MLP neurons of a small language model. Each row is named by its layer, matrix (down: output weights) and neuron, and shows model dimensions 192-287. Each number is 500 + 40 x the weight over its row's rms, rounded and kept within 0 to 999. Numbers have three digits each.
A block is one neuron, or neurons of one layer that tend to fire together. After each block is what it responds to, as a language model described it from the Wikipedia text at the highest values.

L6.down452:497482545553500562539511523445495469513456501513465513475508474527513526502487477458506518553493504509414533523559423519466556524484541527459512508567492529545457519508521505522472486497527525569464527515477540529513478479432475547461508519426466537507515508518465472489492573490503491508
L6.down652:447500524487530518516485496456526479480452491470538509559514487479493452535453503510480542443529525490474500566522480420530436536455459516514471466470449497540492492523479426514562448493509494438451563470478411491541528487482514458449455446425471543501509483477457556562499527433545507499
L6.down721:490575492469497607620486487499415531431474512502489475485464537501503486469522548454458480488511545449444445482521459528555448498463519441488629535521489467522491433453474440507472551571491546546481459565523461490489509516512544436541446446540512497538515481468445487454613426511496420486
L6.down1437:517518586530455455563575481510473483533464481503477516478523514534530526519521456426443498460522524465527542404549584543525459405459539483476533491533516518485532561519575487489456497549473467522469488528456479518529442473510522560445564512536468519459472511467493520558530512514582527547
Piece after capital start. The second word piece of a capitalized word, mostly one opening with "An", as in An-est-hetists, An-am-bra, An-s-wer, also El-br-us, Al-m-ighty.

L9.down1813:505459452485445536498517517485439544507415522493505417529449548452530493494502552530532496462437472485481498504467539537481415535516452515503460468539540558521474524475533543487502541415461483540501484442472563484509485460542513502513475548475503469513466488501464523519472532565491445543
Reporting and framing words. Verbs and nouns that introduce what someone said, saw or discussed, such as stated, noticed, told, and also "as" and "about".

L9.down1470:517543513446520574469525524501516576453452453508411470461473587458514513429474481519440520471502491540569526510557488451446514504525487546405533491394576532457449472508452458533488508453486508490487575422535482491527546498496506426516581541510530467516485462576544479469476460444525511543
Mid-word fragments. Middle subword pieces inside longer, often rare or foreign words and names, such as Ca-ffer-ty, Unpl-ugg-ed, nu-ance-d.

L2.down251:589416440443497520446546482568523528571546476467496430507449491580450501472470487487466583558553499482483516508577491510546538514529496491513414567476457487497520599515472544498435491548453483473484469471525483574529528476477468498516534468507518533489546539519472547455526460455517424477
L2.down957:576539539451529433499447504530464567450531453510553519517498498566544405508456545542545503546573548507405524501544511452549526541521458477491505473414428488472497555424496475481555510518475457483536472458447533445580560470568451492515529549513527508463496492526501501524474534451498500562
L2.down1057:467574544478458495517453514484414526439474514518444481493511531548458499522506542509483455538480510479514419605474528539543510545538498557473556469459486524501483500462453485492582505513504549407527583483525467506535555554510546481478423485496541439510517571499508401498438420584503558475
L2.down1790:425466516468468442507418473546490565535531451492542532552460506487455416542544530546607518564525553487494540477574497490481538523525425588475573461523518539514528548534479479499547520477550474427491586453510494480447569518472523476532527450516532478518495555514427516464501555497474502547
Letter o pieces, "later". Fires on "o" or "O" word pieces inside names and foreign words (Ioan, Campo, Nabokov, Okonkwo), and also on time words like "later" and "early".

L9.down1513:469467526505421459473492513522462535497461520521501472518516501544489530505472564529461547487568534458495529590466462511583463438426487535498521541460522519556574536439479479521523501506516439488541479491469466490480492509547574497511480487523603536478492458507545483458580526539544478455
Location/organization phrase tokens. Tokens opening or inside a place or institution name after a preposition, mostly "the" after in/at/by/from (in the Pitti palace, by the Tamil Isai Sangam), plus name parts like Square, Island, Bombay.

L9.down1991:507497514490442481517532458464522517535501583433456474501519553492447466517557493515435499524465528536457499535514455461475394547543550521465542529554467577433495477576513503444484375524465552467502451448508478536550504487513528521526432447496466497522511451486474478647525552484503561525
Mid-word name and number fragments. Word-internal continuation pieces of rare names and multi-digit numbers, mostly in table rows, e.g. Tor-y, Visa-lia, 3-,389-,201, 3-:13.

L6.down462:566520550546489511440530524470549429458444529547496489459563542478498496485528466477475563473512511462482477438503484480446532493502516542545491473530468505456518474534437502450447548455467496520497508483523473499496548561461487477487490578446535403527483492469564545532462526513538495457
L6.down1352:519567518525510492567516472539485497537501505448481507505467499549570530545476560451567534471540475513541542508519563527525478495492582556561474490505496514477479427446443498518535467505491518500509486550480528583448514513498516438466515458567490508575479515484459476537506522574573576509
L6.down1732:511530513498556545489488533515477503452536511539491483514487559539488469482466515538498523405522529541496500485490558549457467563446399461468483562488577494458464560541445487533532464582502500424506506479539448482460501464485459533469511523561537501528516492527553445594508538548542504468
L6.down2036:500427490432455520477489443490540555450528519540507549488527518482499481498521474447459556562509500474513501442555534549505529541523483546454502546528558516473411465589482493513495494499482426536446512461470503501477445479543537535522433453495487519527487545460517467445438541522508455462
After s or S. The token right after a piece ending in s or S, mid-word like s|addle, s|leaze, s|accharine, or after plurals like Students' and suppliers and.

L2.down213:554516525570499507429533419490592569494504428512506575491494500503462497440457499484460519503423455474514451512470488566515478482492524426490530489527504407536545510477492557535457562542514447435492496472536464437495498512477493500484546525549479551503512501477516564523467523516475579470
L2.down1347:511490494528486440470488562429426581527447486496484509483451502549497493516498466411502545453510563465545528478532515525536530439516481522454517527527601480504527493456517471520478513512477491511522449481519475513483466467441532485553506595461420571493512543501509476433543448463494475525
L2.down1680:520500451542466534486547554549474528517488505525510474449494476544495472470456463465451453461545513518472514496474561524543512510490467509498539470504495563544428501427542437457554560556575475549463404583476470459511405489539541526479510542451463521482539527418571538447516452495448507550
L2.down1752:521501500586492475482461487497528497530425449526557505494448469530487444495503521484550476503521533418491576509446492533363473519444557540483445477514494453512533506456538523559475548467543472448463524508514496472505484540510557526468392493519528487430455600481537534474500569471454473527
Table cell separators. Pipe characters separating cells in flattened Wikipedia tables, especially at the end of a row after a name or result, e.g. sports rosters and athletics results.

L6.down1008:456475514474485493526501498506456511585459547542513544469550584450584449467466484477432563528492485506468524545500506469496506479583530484417485602543430492493456511511530496462462529534578539472487492542505440509485471530503528461550458459480473490467566502497484484467477512460491457452
L6.down1325:479567504556485537542499512447508477488478514514487461497545503480528477509450471509502539498518507450471536569498472490491430637539473483453543482527526534479444502412490472551489538523582521492518537495465545545470563513422484510434488493513498499515505548542473534486487534513508430547
L6.down1695:463503540497574524488453530506500526507490511558455491519503507401514532464557413535436494554461471464514566519487523478471439508477544469477538461492482447520507578483501464482506512485485433525587510517506458524533473518500497405506490410507562549481500524459560416483445504550576471414
L6.down1921:433493449512554590527439556472488461444546501427468512519481450444463502490503475535442580569531584508446521495580524487518489545415504544393534536554438463473549505574590469493542555515632527526544536520543424532496519524424467545511513431517555471513504493501487510488550536473469444517
Tables and list entries. Pipes, commas and mid-word pieces of names or numbers inside tables, results lists and measurement entries, such as Madrid, Spain | or Lingua (ITA).

L6.down467:571545518570528538513517548435498485547549506537604477509539515465602477581600450532529477526459473467444562508522449461447461468446480503562560469482510525468510537472512504477479496522601523493434441447506547476524543452469486490516478496467523525511511460502451588490555431503486471517
L6.down531:517497569491557478421517504485517538501494513457547471479474514583477534434536523477439547511460441563542536513486588394578536441522490450489483497460363544498533507496554455470472508486526502509508465408456489558496530528492507429534417526453567505470505502489481446482493472483505491501
L6.down934:520505522471460547351531603517523474541546515526521474437510511470565501557497562494486491454459539559505525489504519503449449574522459467460527507426504517529484490502600442500498502499540528505454497569548522519481488424442441482501442521456481520436493503505530521488459523523542536510
L6.down1091:524477485419576514551468452487543424483456548489523490436560454446521503460564590597474493484564505446483514506490501410475460470498456537553458462449507503454563495490516533464468510499456545534457435525453455539433585453544515470565510516524498483383489518487392544474512504395386512517
Table header row cells. Column headings and the pipe separators between them in the first row of wiki tables, e.g. | Party |, Title, Team, Votes.

L9.down797:443513471470452495428524470484465537549534553516493454512453408566489475517490450469461436446516408463475460450536527542450474528530419486569497505493538487460461471491481528509417506490521583500475541577445507432431592532538528510438488438441521482514515540495510492507545489535519507454
Items in listed series. Ends of non-final items in lists or coordinated pairs, such as the comma after Australia, the end of Albania, or both the.

L2.down231:486478451369462504533414526539499478512458525506505516436535499464517527511491499500521526474515459470377450447514529503499577442489579467567512493513519502537525482454520468437517498493535556510540564519456478523530507468510474465444496518586487485536503479464505499566547451489457471460
L2.down557:448524463526482422550528524548542558416533470509463481535492486446476512446534452465453511513496478449491487519556538490530471599454423505588497500492450502492520462438511505539502464507554473374562472546503514510537526471491488560493456449546499493477463562522522504536431507488547507559
L2.down961:470492443504512535534560533520465568539471530482470532429475539492447484493496462469456504439509479503529496554578522448470546573490473489445509452544509526510551492491595465502495542522487512538496481534492418576522480452519492551452483492533508487477550523519532562563558479546501505547
L2.down1616:538469514502528477497577467538471515483485581511458479467509501506530431463471524497500494561528552506481489513490626538524492479513553434538465573486502474515490476475573476487473516532511459543503471522525458521439438517552548518443480532534549464454496513571520501498531521443454560490
Mid-word subword fragments. Word-internal subword pieces, often a second syllable, in rare or long words and names, such as ar-rog-ance, lit-ig-ated, ha-plo-groups.

L9.down9:543454470482423620530478590480482472567562587583458563542491493458573472506508504445524535436443509484487541527431503495446429480429459433499465507475509577570445566473559463395490546521550548561461508535493516509445565426479570507593471542533535520477476492534534535530482491440510540548
Table header separators. Pipe separators between column names in wiki-table header rows (e.g. Year | Category | Nominated work), plus separators in infobox-style field lists.

L9.down704:486550476525505482485478438505479502465551464433488468477506516535518495518497550509536470527526490462512547420519468539520480481527505465544530550524486494488516447513575504481499562567525450478552534515563402472548456549506531524461476449520546473491479439484502551565554570534524545526
Consequence clause continuation. Function words just after causal or temporal connectives like causing, leading to, led to, after, despite, e.g. causing him to, Despite these.

L9.down617:452482529495547488530491495483425526504486509524451406449593524448519429491494560530458491502500563473485533557555546563617610517506429495554493489505495457439590513453552505528495519478543548521502505597438530554529507551535533498514482483518517477474500524507427501423482525543499486543
Indefinite article "an". Mostly the article "an" (and sometimes "the") in running prose, e.g. received an honorary, had an abortion; also "an" word-starts and table numbers.

L9.down491:507480509519494529519466499484590463508472519531503480497519520463497494522536515550446446486477548496541479540447480493585493558480510488539478473525509453491515495499458453478511501498583438525507478511489394504533428548539513488489524518476531507484573506437544476466493481532496546487
Early word-internal fragments. Short subword pieces right after a word's first one or two letters in oddly split words, such as s-y-rup, a-b-rupt, J-ed-dah, Vl-g-film.

L2.down1137:421466478576525504547488525549490508442518459486466482510511498476508447456481539420552482478551444509393476457485518495556525451494526495543563487514514530546486516550511459461549454519565549447444495549516553465521373556512497485495500519486460504517460436503500458458509515541425520532
L2.down1600:456510470521588484476475497506430488509406530571512455425508531499536514558561486545537483416524437443491443457495543504508448480521576442430586522487468514510480478446480496526452502489526503548429474502523503550431491518541504417459589454496443509496522430530464446468485491427544454530
L2.down1746:562542469501524467498532520535503502501487521491478547441476489492412434539454500426471529506460454508589499496438507491533494470465483495523516543510509519522503512527514549491401497493537500476500535521455496523488472556463511483567553544482526458481523505519467571478498516532469489425
L2.down1776:505490554561461530473509567450429531505508540534443483517525506474487449502506482517534408507500545484486436567452490484527523525469542436524518492443519483482457491531526478438484458582498461489493489539524476500449523476589480569475545487476537502469541549570458481472493498403417515537
Articles after prepositions. Mostly "the" or "an" right after a preposition or verb, such as to the, in the, of the, in an, often in tables or sports text; also CJK character pieces and LaTeX backslashes.

L9.down836:512539470472484461489488466464474415543507427452440484516513574523511447486467572495528506527486440433446622509483528435499531541478508465474500520544523484545530479423506475537488497459490470443481500503513443540522547483528563498454517512541518517524540444448436524519528443510559493508
Mid-word continuation pieces. Second fragments of split words, often right after prefixes like in-, un-, de-, e.g. Inf-lam, incon-ven-ient, in-spite, father-in-law hyphens.

L6.down263:543508434533451499535471503493495543470488554491550487443519521528437466466536497483458451562454391476521471506480470470543546429517483541476568504474517508510503450567469449559487543478457381468530428522456474494512487437461422479483441515483475488517494519559553438481490415548514504564
L6.down1353:518494475521552520423431503603474490451554486495441522471533498509532506483456569573513496563469451519504463520485510523489501478551488447554534514484526514496514453491644380518448488433546529477466486585533551521522475508503479469463544453528482497536526430481543525464541410546508594472
L6.down1438:478439501449478547464532572516510505507475486549558494477471524478533506417578546497546462552496461471495413552462464475508534525458553546438502483477532384465530506514462540496498558504536511469493534506463513457496508476470479525478496559422509522482464564469520485460502467524563502553
L6.down1813:483509515471454465566480441542538530435525520518502431500497473517523481526502527523470452479485443497541473602526478480580478438459460471495456493544509480510475475516463433529485568498506555473550434502496465503469487509401446530375491494549434470518499529486496494526438473569500529512
Main verbs after subject. Main verbs (or their endings and particles) just after a subject or "was/is", in encyclopedic prose, such as held, opened, liberated, knocked off.

L6.down551:424500497480503414422483589510479479563490480438523446414535546458419525542506468495498490485526502527483505525527559484440606497458523520479570440530489560548520509549463432427512414486482541509523495532535413509453575524548555528549460539517504503488448483517523498546509532524466486547
L6.down891:493526520521500476492437449544510420521533435400566467566577509529485467566506451478542574515515501510494447425542536528525406536474481483553584496435471535492545522520488530420484464481473493510614545514573448486504558458509492555463516564519554500498530485473528526501508587499527515519
L6.down906:451519486575433487481533536548483515529529499464496458502479466443590544477497485447479466540511510545462505522556529485455477519479463580490492490428540480549565531495485451563525486451525454475501441535505408499557527489553442454467505497502478500583498485499498480469575507552489521512
L6.down1764:592524581478478503539491495564480424444487542526559539392515518394522484532500455524569470476663475485463473472498534527530486481527434545515462484524511528456473505481515516532503496459445499487481490468544515536449492456586499435529451435510485449516480536487484467456468503567448499543
Object after directional prepositions. Fires on the first token of a prepositional object, mostly the or a, right after in, to, into, from, such as moved to the, fled to the, born in Næstved.

L2.down204:492521566507548523561465574567494485498564476477432541549493541515480519474516509460509539552526498547487563457558557539450599454417467533499519537447474504476463505463490524452510513532587441478514426511473492467495538493462430459527525550495487499531491501467508539434482501528526534541
L2.down342:510504539534478558516550534475456516528508474499500494470498569532489432551473478424558438453502508551422504472487503587494539474460543497560542429504518509493559468474421541500505474478509486500480399514481535424414580493456483486552483472468455484510484442547441535464531538530471525561
L2.down675:462434556440513441552477488488500434530611522487518559482471526442482480520547470453476491496522508507472521546564503494477536521488551471428517464479406491506460493469483472532484520457508548448568439448536496534444571416491437464513489493542482454422546490494478441476442474533429547516
L2.down1514:479507563578541468529497490524555524481468526496495583501496508500557454469556569520512535525491445473495554461487551488501602469460487532561509493599520543457501521489451500435447501503550500415522506547453436463530532472480497521531446477489426473498560455492511477445458486506522483484
Pieces of foreign names. Accented letters and odd word pieces inside non-English names and words, such as í in Gaudí, ô in Ngô, j in Kajal.

L6.down384:480499529485489443417483436494501455537537523520450522448574501591421533499457523511484558493472524539464485418536531600502488508503504430506523579451491535430464565553486526523526456529478522457522515596547533566530441515521573487440542540480494475504528518456492440508497550487472449489
L6.down1357:538582559507529535525493451529511504491504594539535489517540524489511421476450458455502460497516489513520527485497496473470535540523492494499448457430570486546463525546554471549521475456546536506484591484518503503530408509492527539549547480535498527424552440532483451442513489571527499462
L6.down1647:554493487523548511541408505450465534455489456489463493505489405521519468505481581515471506481489634499494486432439508519438467518471444524497528449500439536498543453558529544475481534440497478499465448480505500543484495484466460530497509515524527482526435509504475510451505497538571504510
L6.down1966:533415487513502495484516514467562469505530528452501490482579538523457461509517572476465417578520519443506437483458498511528518570502485495493525433512515497528513574555537508439456463498508525444505521462476567468544524499511471467494460467454435482500441426542509460520503458551458491473
Determiners opening noun phrases. Articles and determiners, mostly an and the, that open a noun phrase right after and, as, with or a verb, e.g. put an end, and the other actors, possessive 's.

L2.down367:512489497573460484523518458523556542526557502488487538504459471534578462545443434474453535509375600487520465498541521431475478549443507511486498485525527462468428494505499521458584594466580468445490511515482512549495521501495490479487506512508518541521506522501521558445497452472445396563
L2.down393:541526496543468549447491532493478542526499425514541444544507574492545501570498526493540492538467465543410459543493465519578510471508466488469502473449560499490530559520497454510536475437463482484544505499532532543480468483530590427525522495417448521369484508511556513524576508470515457553
L2.down989:437473526435539554460503492521492483457486475518511503597483487523507452463410489538546499477448496539535507477480508484509519497511577455478494529465499455456439510585513500550484510453489496503421524492462546476479480479493546496571501503456541522553484528551524547544557459476539557541
L2.down1561:522467521515501585594508527453519512572599492464474602499412497499453525436501502515521484479435484484543478524479523506440467497500563442504548532533455494549487383481553527498455523512528476419451464568528558487613582446540543526546500545406553467488480467459521496491487505500475500513
Nationality adjectives; word-final fragments. Country adjectives like Dutch, German, Czech, Australian in tables and chart names, plus word-final pieces such as -ly and -d (swiftly, averaged).

L9.down1484:472546518460475481523548500525454567419471496538545458418376572529476450517486518471540504512527452498438468485518458504436523500512455569463446486477522471485515473500535494559488586512550534482521468509465522483492360557472446557504454419496511506510577480562486465448475516518559450563
Participle awaiting preposition. Past participles and verb endings (ed, ing, s) that expect a following preposition or agent phrase, e.g. known as, developed by, referred to.

L2.down313:499523482488535512486471523464467495475521526569478573430467548508491457519473528455527428435518514519519506419457437465533456453515459481571469528526424486522540493448408520521527474511485525535488448557519519447488501572494505500474524384524550506531515518511530471408510526491446562454
L2.down494:482499498522456467485461526542482506473495531552507514551524589549477498521469468455526435534582555500545444529482485529514512530502475525532490537519456469465545553481456441566452566541498509428503461541574503475500463488482464523464554434481611553496521517515418547498492538574502593525
L2.down1093:519515529513470511577499521498519506505498488564516576535521426588457458533517570553607428437506488473437513488495557450543494507421481503502450525459478496417540472469510494546471503526520503531466529542544474416533451502478494547470508520614535511563485496474464458528476499480503543437
L2.down1187:451426489519450496507500545473483516490517487564528496560475468544527509556525492508512496503517473494492423484485509543484446466536530512441502532438488542485507495548470486543456513589437532523545486526418557507512566458590498492491566579474451515455514528530499525486513517485503426458
Non-Latin script fragments. Mid-word pieces of non-Latin native-name glosses (Cyrillic, Greek, Arabic, Japanese katakana, e.g. Δημ-ή, ディアンシ-ー), plus accented letters, math/IPA symbols, occasional " based".

L2.down156:491501595531483493482503481432598494495445522533533479532514498414511516508513550506452518517516534441537493490575470437533478503494462450500515482481512502476559491445472450480487536455412547492554496527571507480501520479514490452564510534425502559444440453485483526477419467539539553515
L2.down575:462560493535519573533556534512552394460480528419502510513514474534564517392454511503556496502543542473553505485538530501469451442475480501450470478509526477506551505525531480547501435461422520489555504453476468496503505539480463434524564465516498534470416491442478512454497529503384522513
L2.down867:498463526447477527485498500442533559551486541557542540484555538468456552526447522497496506503440473492502541456457473504522528522474499452516479522498520432499466516587523550479517544506503497460476551532460525512458476503565496540420487447530551541449501455477529444434532446471475571447
L2.down1402:472543479527533599516442451452550530501435495470513425536499476458461554515471438431541497522449529450414516491453482556457514403513458473506503482488484550420502454481540441498533499482472499463491445503551516491563516485467552478475473532493494540516470458438501507473531451544527508480
Clause-separating punctuation. Semicolons, and less often colons, dashes or opening parentheses, that end one full clause or list item before another begins, e.g. "jazz; on the second floor".

L6.down963:472476503551483497468503494509543479502503449555516529500455534527507537474508514520519476457478496484542531473456535528526460440513540526582465496483439515505548476450541541498526538503451540480465511485491496499439470498417552495517467569506557447552547492522555528525428466531486460518
L6.down1026:448514473548498442560526551536570503473449436508451452552511531516523499506456504513557482524553440516410452508573511492454444520507440578539541499421503546479490479510489513505483556519507521485526531471459483516521483574474442454460517421478497539483568507489487504498434479470542495523
L6.down1176:552505544507448462488455568505479535501457558472541558540490558468470530505467538536530447467517532546492431421459570510449527607546494554533475509522481414492533519492541441450499466487457517505504515519456520493462601500458474510429531462508486447513505546507508588471472471547507485551
L6.down1413:483447518508546528536515464513492506461444434508482478516490552533474456565453476462526487539520430497450513515607456525521474448483470498516515405541503537462462518492546517483465499523528456547518550488605414487479563442529508533471532501514468560434485447494499436469493515508476483484
Mid-compound connector tokens. Hyphens, and, &, suffix pieces or the inside set phrases and names, e.g. working-class, Track and Field, Oil & Gas, due to the.

L6.down335:470482491463542515505525536498441469431457506538465511542524509514505442476485494502441550526463503460512488491501475503514469503509524491550590540529448481453525491484434529419530538409390513488531526462501520530509506468449565528588502508450468441567492519484476447412539483458503488549
L6.down405:483523580448500513455517577482513543544490501451486474443460479545486485538473513509438516527481526494443443479522520461466505457479453441524537542488537585535534490502508476488530524466492545455550496494435523495495529560432424529484570459454515447520501425481496501414505562549524487540
L6.down608:464455499500541498500480561494482430499481482483508448480477570490492508579546489515482570510544540506520524551491522499534501525447481477574553523466462474502490519488502559470441518540481481527579525523495532481458567533484579478423536485518494550486506607463422490436501542529516502495
L6.down1460:530570534566540541503526504474514526500482520459553457555460484573573497529491440570517468542507493492522477448516510471439487486468415469503476427479507523468456450518467588488442394484444499502497514494487487466523495543528460500478441502489515477467483415515443519472472543438546464528
Mid-word subword fragments. Short subword pieces inside long or rare words and names, following a prefix, such as ex-ten-dible, incon-ven-ient, Intim-id-ators.

L2.down160:507512452456526443447553495555481544475472518565515504416494534527478552536470454536554465526503446454543500530515490466498531465411475542554522475531540466502494431522507472555463519488461531478494572445518489507443481471533490468509457417506458522564510487559505509572470517531512550526
L2.down808:501511564528545522434495585495520577515503493492439454441474509508483446495479570529512540521467506497487521510495508457517537489488453555488510420509545467499446608542535448547436478481448452523493570432490503547478480466506477472564509550468514481521511492500564533539502512500525535542
L2.down971:487404508407513491471498563524471530648475479529485526460531447502497497480548488469508429514445524457405526436576528432543446408464531444490481583508482487487474490582483540514545460474499464538465474489519522445450464535516499456504476486496470461517563445477554522533495475498525580541
L2.down1194:542482501535410496546548466479463498523510557476502548506504518479606516398549486490515509507499538396388547529455544480524544458435551435460554427521494531544518532522544511431516462501533545503448472479595527517536467508567501533483503549545489409523460522525486461478495528506480509507
Letter k in names. Word-piece tokens containing k/K inside proper names, mostly Slavic or foreign surnames and first names in tables and lists, e.g. Novak, Medyk, Aleksey.

L9.down386:457500510565457414511530505509505517475420521479573496494475436414538507467525583504490431507480510488501491500434549509504540449529603517555511445485513495479501517544543532519582566562548582512520490454543505528495473508540539503549446540502464469550595448558471538557477573496477455434
Mid-word fragments. First or middle pieces of words split into several tokens, where more must follow, as in Sus-picion, s-ac-charine, Bas-quiat and De-obandi, plus occasional bridging words such as also known or similarly.

L6.down570:525455484410439497470486517478420549462473445588464529532408523506484452486541429571525505484591476453511497463538533530475508489516535510527560421478474459422433496507487534430524437565519473543508491570568526444515539507464530527552516475408486448434497461510585415513519517511516543480
L6.down795:491486516440474524549526546507462478493531467524470524471527503512468428469497501476520541508449528596541542457497602513510511494437459571457482499539510471489436519490596522529562556569460491448543462525511510469490561423420515495476548498483517506486467418526470494485481486491456501599
L6.down1632:522483391536445512512447406516451500493509524577446524542525505506460495518442445481489510451547524413582521451490509571529491530502535517435514446460489549503479534454522488512538545470497500482493490496404392409459496498511444523495492510541488454485451496460561484514497450457510525516
L6.down1671:464464522461527497489519563605438462432511564496501467490513457486528484445423514526497479497408473437511482487483527581515507497461503476468473460465582520483553510482553515457487454432464498541458508503414541487496464484489492497451472499523387522520472504458505450468532496516510554488
Mid-enumeration continuation tokens. Tokens partway through lists, ranges, tables and number strings, where more items follow, e.g. the "1" of 2,100,000, "July" in between 1 July, or a comma after Shteifon.

L2.down787:491524474518474492513608485512515550547459468480507431538591469523542495525469487529468484429485469463449467481451531519475570469491535444467520528457463569517456475481531504451526478518492472520437505604475516513530449457507475573449454512491476541504479500465465517461499535549529516531
L2.down925:559506580550537551491502538535491425441522459508438473502587418501476490484492503483533491494555552542512504403462484518535511483487482516582498429485433487471459453521489534440482505519556488500457444497504540547461558487529517530493470536468472562485452533548592496510522551480483511463
L2.down1198:562481512514468542520485448496454433546520540483451536523554510511526414522501499453493491498544525462452531519508569470493653474458559472537475488395440538553460450475519542484499484492447473495430476506522524518452499541526512504537475544497475496485463588478529479441478440495520520460
L2.down1565:564568483532533569498527507499480487501498501518502490541543515522548494503509481482511484537496513444419494530484506504428659470485530513493551451420535482514459520519521440501546492482395461529437546474576443500502513522509547508512449504453528512504529528519494508462529532448501492548
Word-joining hyphens. Hyphens and en dashes joining two parts of a compound, as in 12-pounder, semi-finals, Banjo-Kazooie; also the line break right after a "= Title =" article heading.

L6.down1267:518529525475435403468457493448501421501501509520471488508547523490504548430525525501543562521558479496521488495537567494499505464443512375506481550442421568469439583518539446521506540598524459578571510535458525456458500500464508502553471500496483490430485579415512466490488476511513489495
L6.down1468:448484448515499426477535483584526475554520512477447484489419531534494460503493487591497501511492464467556475516440487485506477493572430473503485493468521577412472516470525509457521475435485467496566497468509457561487533479551551530481608533478548495500545415458531555490513455511523521542
L6.down1999:557442433449471499473450438459496573491496474536528534493436512480538521550588500454466585458450490408476551485498496467429513462550479491456556561486445534420451509498496499527449482472516512478495534522552389505483448502434458535456455509409494552459486599529455534476523552451543474519
L6.down2019:490488527502478476492501451528538432473563473489510492601462513497502539469425520495497523555525473570504529527546537366485469477498498461510548464487562582506528512530527473444484551488497486576556462474524569495501467474511488439425536490380503420470512483500515510450474552416497561481
Subject-of-work phrase tokens. Early words of what a work depicts or covers, after biography, depicting, chronicles, themes of (the life, women), and mid-title words like Glory of Love.

L6.down127:495560492497503537501501460468450519569506432489534486542559469511629487473476503593484573531583581520469532531428519440494505504492534532428585518427552525473455526505535519531560510438560507489520561434507498453462461489437496459445479557471504508497552527474497512478521506584447476474
L6.down769:448542475534535526536524541478458506509455468455516455572555475478535447465482534598459463477469499508490597450442450439509530515468455537456500533494507401492434531469514503500469471505558543481453543498498435492501499498507437455514461459543542499483491525430517530513512500539534416492
L6.down910:529540468571467510437430490536455436551490515421552521487461544509458491514496480463458462482526428510435495473485472452459552433482445496439451554519489420478563505496508549492483473572523546537479516503559492456490502440549543483572480462546487589507455451452463426453495470483562499473
L6.down1515:439447589482443552526547576454469554510515524525407488540494469521465511491514475547483436478492499535471511555568463548481524491447466494572498438512544589467502496499505537493486511435535515476474451525534526458616465454477456433563598469442492513495511511547521503457486507521433516517
Mid-word continuation fragments. Word-piece tokens that continue a word already begun, mostly in proper names and compounds, such as Far-ge, Pad-ova, third-party, quarter-finals.

L2.down258:515462460432402525533516466540480525479576555460502551494500466467529534582500464483454404508523471604493529481481470493557568504506476460536501530499541551453535504518490495512523467485537516526521512508477454557539494499560521507536585453506488493460553471481478541535516488511452537528
L2.down714:460550473472529488470508488564532489526497507551513498463476528535510484495526530481486517468454558530460520444508565464575479467499561481509549553515504441528514480538492532542484526535517489475542396481487494491453546456509526474504445523531503530566569471521498492472494446530459430492
L2.down782:518466564494420515534536489507453504500491522475545470502481530492425513563527527509505488474470543530537523578476533518457575509584473469542541436420445458465548545578461484525500446528574466474504429538512526472468494543520450551567579465503525524435453520503453502456576424519477555503
L2.down829:507383470500502493455525512547454508510528543479548550429449493422482473516500536459554528584495502530509465442504500509497538485551515475506503451467521504521525432384465569535518510506526513479451511481559465454469530536466557510523494501508510501521513494476504485512511568476528488515
Capitalized words inside titles. Capitalized words or first word-pieces partway into song, album, film or personal names, often in track lists and tables, e.g. Feel(ing), Meet(s), Ta(hrir).

L2.down585:444489509515502574488536482513458442460481536506519495526529571472570516466508500474468537535523456380533502520591473517503502524459448512490466475429507478496498534520523457461486477597577444445539644572460556509508532540548461447548477525488479512491524483517491509448548537540530601516
L2.down1575:513479555501370526465502484516482532488505466519512482516526525483537491531502510466477508492530519460558508491474582503508564544487518433455470455542532527551506527479525514487523527577572550481468467521485425475486487457464546529405457540483459566498512459530561436429477495534527488511
L2.down1782:547546510532506486510525551563609495444475551488449510427490449463549473437493480543472440505442531492517463520499497564562533512507473486491488450512581506544507498457432533536480528527524455507521497595447490494512547499469509461510512487557511518473488484499503508499483455560500538545
L2.down1867:514520475551447486508519534500475538502511469457416536458510537533467440442568531473470481505464415430453431533487480424463530524523519435522558497517467523473490516510532466455496488478556474465429436566528446479517524521473502506514446490519522504496484517512531499458515434529447493480
Past participle verbs. Past-tense or past-participle verbs ending in -ed or irregular forms, mostly after was/is or a noun in passive phrases, e.g. released, born, encoded.

L6.down192:529574488524522531475521566517513454470509509497539506519480537522472426534512462513513564517491477495476530476507470491520412513531505520421542557522525438472470509569465412480455448475556573509553605467460509520508528472468576471498565494462583460464479515572530440522550448506561476462
L6.down638:534519532499533494473563514521459426534456496515520487484516444423566524461503490488462517547457490502484509456512502506588503540528538418487473446469470443521505509469503463513487494485513461500484552604446501471548529427480512530461470572501481477419475455578571460419505529466574435558
L6.down1332:468470410542455524486490482467525468514499502483490447494469531497499483538463483460490587560516454459508481543534483498488523494465534504455518473399395447485530507429471477504491487486495525549496474569431500462525500456512491544514475520487470486477512522516485536570495494555531502463
L6.down1640:513505553487529504499499516485445507512518573505471462535469442443487491522502434420437481532508522473487496521452477541535473439460563541474517523483457448514495518499444443510550517444476511529537538498425519463493509496551491539533445482523468481430500438529432492472490544548488476515
Mid-word and mid-number fragments. Non-initial pieces inside words, abbreviations and numbers, such as the digits after a decimal point in table values (1.69, 0.25), letters in D.C. or C.D., or splits like sy-mb-iont.